Weights of a small GPT-style language model, trained from scratch on English Wikipedia: attention and MLP in parallel, 3542 steps.
MLP neurons of a small language model. Each row is named by its layer, matrix (up: input weights) and neuron, and shows model dimensions 288-383. Each number is 128 + 32 x the weight over its row's rms, rounded and kept within 0 to 255. Numbers have three digits each.
A block is one neuron, or neurons of one layer that tend to fire together. After each block is what it responds to, as a language model described it from the Wikipedia text at the highest values.

L6.up35:107155064110071164094135090135066132117079112089148129101082104038135135138065136108152109071146139098114066147128157143093147114107113119121110153186114115160143105087141083159141162092163138151095081199145180142146144066144133097126153150135141068097125180174102121124099139112126131174
L6.up439:063138168101132068203135137175132124127115105133099144102113163142141122125135163182130093072196110131184170137156152142088100103103135105136106104116051125161177132111058160094121169160112164150088070146117121103122095142095141116181158160121161166146087129115131176143165168142170140135
L6.up501:113111088079134079129088136195099101147112078085212079104161111128071154150129134147105164126107114130092132099137145129135066138095160183124103103127147102175172121144153133118116093163096097140135141073108154097107143126125139162226128104094136077104092136078130128160136105129136128166
L6.up636:125104111127104132137071120158119135105165105089194118078105120112107113111116137173087098145132102105113080156124168247083086084124127159139130048098122198129129095112113094161060146130093098072059146145113143150120135170147106123115127194094107118150060175101175127166207160050122144124
L6.up1013:188161066127154106108041064121150064108092152096139119120115159148173120077113162103139132103100169151134163123142075168159062153123123124138113087098092157085177080168087122153136112135143155071123118135205165101061098128140115079148126179125147165172062229103087118122127181135165070128
L6.up1081:146105104123100101137182144171137117102076213141116115034144112131146113128088159147110107136120166090118147110149096158049113101159078139162164143148086072077170115143106104098082118141154113094148053107165130095136171193169111076151116160097124119081146155085087098128187129170080186154
L6.up1271:096132121129111137096117148138038158139114101163091135084139121094138180122085139113122139038124120039115155198107135140134038111165115156171124113070114115140173180091145101106067099147086105123091126084096114140171097161131150087121161120176138139113080145112078144218160081135096112111
L6.up1299:170083133150074117186115176178141141114097159157096147086087138170118075112137148153112029143141114155139120131140086206124162102116110107142106131085094134107149146139140168145068139090109112127095088100157153139128109168152128098156166114144129124127132178109120065155086117081161115159
Responds to: Structured field labels

L5.up139:142185165149108182122088134123187097150090143154103175114167184113128104142111131094179107138123113156138138105119142181091181129122123139106120141164096140087158059150112098130086056114098100133132090040044188088116127094121154141135115066111128078128162153119120154083110127182064147124
Responds to: Infobox field-label endings

L6.up266:139128112179095120106121143074107155129171138106169158086114084148147170189091170129143124110114156119134132137150129131183089113114131112111088099180117152159109156087042121113104182098129119151179110104092131174115189153149093053070102169081158121078150065146138175201143164068185136120
L6.up518:107148142153111125068143156209164176108157175172119096149095128204162123162134152151098151107133170160109122121142086136176149134107187161117101122113079145112197175084178101145158106113154144142135087094102151144141118122161128127138146174162137136129068137146129189189114122104082097189
L6.up773:127128101123131111102138185134110140122166087106111118084070125175134117096134137117143131126141123109127119180166131131148136135157096112100152180131133157137154115118080115164134116109160197128126085135088135180118118128124144109134142187156133158094135127127056152148155197129184086077
L6.up775:142089118118134089141124175102138123137108166235168111095164108089141190145162095128201181181119146146213083170111159130136150089148131125201103120166152125095129172082130110133161113098169159117135127121115131119118127146094115140173143174107101160145163081156079164138129117117173093111
L6.up834:109116186184159149110105091126104065102162125113111075104156120111075143114117176095130068078186123152112093119147162115126156093165115143113151135163102075058120121094144158105143153159149111181095185160124136080196091103134140077127149147230110168120168132188162149115074117143094134120
L6.up907:158049097095131189106084061140110108107163133113063070099104081145164120111119134100175162134135094137149075186092134109101129068126179137149096103143142136151149098134163082108123123132116205117079096159167213142158118105099147124128132128195149181164177132140111191135147141134118147111
L6.up1066:147129156096110150137162167110147193137123174196096129152155123142111176128151139156167094116144112126154112187143095100146102130152153091147061094161153076125172141153142133079155182113135162151116122099091147101149074060143136110153142127143149132155156136174157114117148085042163101145
L6.up1528:101089069140117116148173189138107165190147197167174132176163136100087166117119126172117132122140093141137072117118117108180118116126108147133108164206168165053162124108133148137161117081179149138153158177163152139118175140110093074171162157080124163112064101157143138138140089118150090154
Responds to: List-introducing tokens

L5.up51:132132079124073129087134163164084143105176107092108109141158023115145076127129087110178137148124128086113172146140101120157119124062183138135132104074125059188129165180076151147146118076106102116070079210121118127104128090065161084122112130089114147134156127124114142141144191160134093204
Responds to: Mid-word pieces and list separators

L3.up141:185147133103166153163185148127138116091122164196058162156105140112149127141140164139140126145135183119107146162088113157142119112127129098101106123096145097040200061142154047144125163105176140097122156103131087149091159113083092104118084109166128178160123151123112121145152115117136130111
L3.up389:131098124147102134188179136146161177155104131173093168128154191161198158178153124091183099115131139117098163197136147209129131173138103119099110161162124133162124110099088173148117099147107119053123135131107132096140114141126100098179153070136121210141130122106126041117140134111155128130
L3.up737:116099104118106146135106161064106126108203146112099164111149118179193127188155096110156114093103155089067147087132161126087146110127187107136079109163149058125160184156127120085128135149132155166116118146168091185120121149125091121182148145105117163112157158076121082111108118112088137115
L3.up895:158109088132091154115185170079129150099104133148089130186084081121087116112131107133206183127142179180122087183060162172123114103150159110164116133156148119072159130103109111117144140173159136135106093118145108070114137189075121160118104166100030148090138131124133144198078122089144133125
L3.up1003:073166097090177146155122134128126176077122157086120198121126108130130079083173097190143160124110132116142130175148147109194140102131131078110144160179166106117060128103156143076165169171104152109155095135108151175118138149154122111102112177144214105156119107057144129120124155182126156088
L3.up1194:133118157138136133132093194156109136088082159177131116130070140144163108127116183131142093170098150072113148082127121097120101106115104187142124106152137125132181096122133112137130098160112161166077096163130124175158152123148148118130078110123083135130152101173127159098072180169150105099
L3.up1288:176144118113145121149120112141129095103201147171098093164128149144167112174119143189116118185150123073183114170146175072119101139055152104131172122141123067148106167123078176123140162101117104130122183140168089134077164104134092163162078160193090150186050124202080122110142172112099172139
L3.up1473:168139154138076163090135150119161108138137093137127206080109145162139106182066029129123158133106103122151151114132085148102154163130103134130147141130143096157145110113134208104108186082107089111113082164161167160110154100128101035115098156134168167125148130102077079161144117102134138139
Responds to: Example-introducing "as"

L5.up820:119137141192107135121128151153169120181112110172123088124098158079120147143082166118123181091152115125118211123153096204117064162149126142105134144114076025135174155176132090122127124127109142149156097089130113087132119137161158122049096151081085191143176088050147099122096158149150091089
Responds to: Relational linking words

L6.up183:142155097115105083099114166089170130100146171181090125112113119097118086093130080152132104114108136123152142117126108077160143120126158144161165130145169183117122125159152111224170093111162053132175162098091074056087127131095090127099043182125145152140112174158057086132113154126136152119
L6.up232:069151126185114155145145133158117191105161100081140087072195145113168102133153143124143135112133117063106148197174155078105165127089113163094154129140084128143117087080145123152158100165122076150093079126144150125148142059102128104148146109085097182126095139131128148176218092149153116149
L6.up374:124123132091150124126142151137066102133108092077099150127190121184171087151069113132092159142135105081122079087128114125104140120104117074153113114091120165155104147097133104115157130154146156141061113173146187103109220059110133151153100114116136161083122160131143151120177170153163177118
L6.up461:122156165113052143148129116073164133110085140095168104092094066150170147131159211171114143110151108085189165084091160147157127106141107146151154170125152128113125119145187148122109179122064140193049146120130101138158112099078071096173083165175076143166128091135108171162123156153110164201
L6.up481:092133143140138158090111164102142116132134157135167117100095180101125100182165112166151101128125097137086140192186188093124122146132072085169047132121026054093145086121122138119162158147186139112103087202147168094125162078130157133147141096169133153141118125118107111131136136099112087161
L6.up598:181138125117175098116070102171101141137087090088140123118150134159093095132121151108129163116155160105215106155186108131134097134144112179119148097138123160091097119183107098077123116118171148140107079132180168090121113086209178081143107132132061158152085157158139183141154104108142085106
L6.up967:087143144139105077156149151163089111099112141100122139154116133080151123062107137148116145152128137068139143126117151149132096101098212104182092149185101128124174062131158106058177152032143121181122108111136184070069127127179141093116138143126186169194154144172064151166171174028127137155
L6.up1291:161071143119088107152137120123131178111153136122134106100086194079106096108121144126139149144122117140172130121168087127124209126212114099191159103165111160159076169101170119161135135098105133089123107118117121104143115179107089155121137126156105166123085195102154128126147106110055155166
Responds to: Definitional predicate start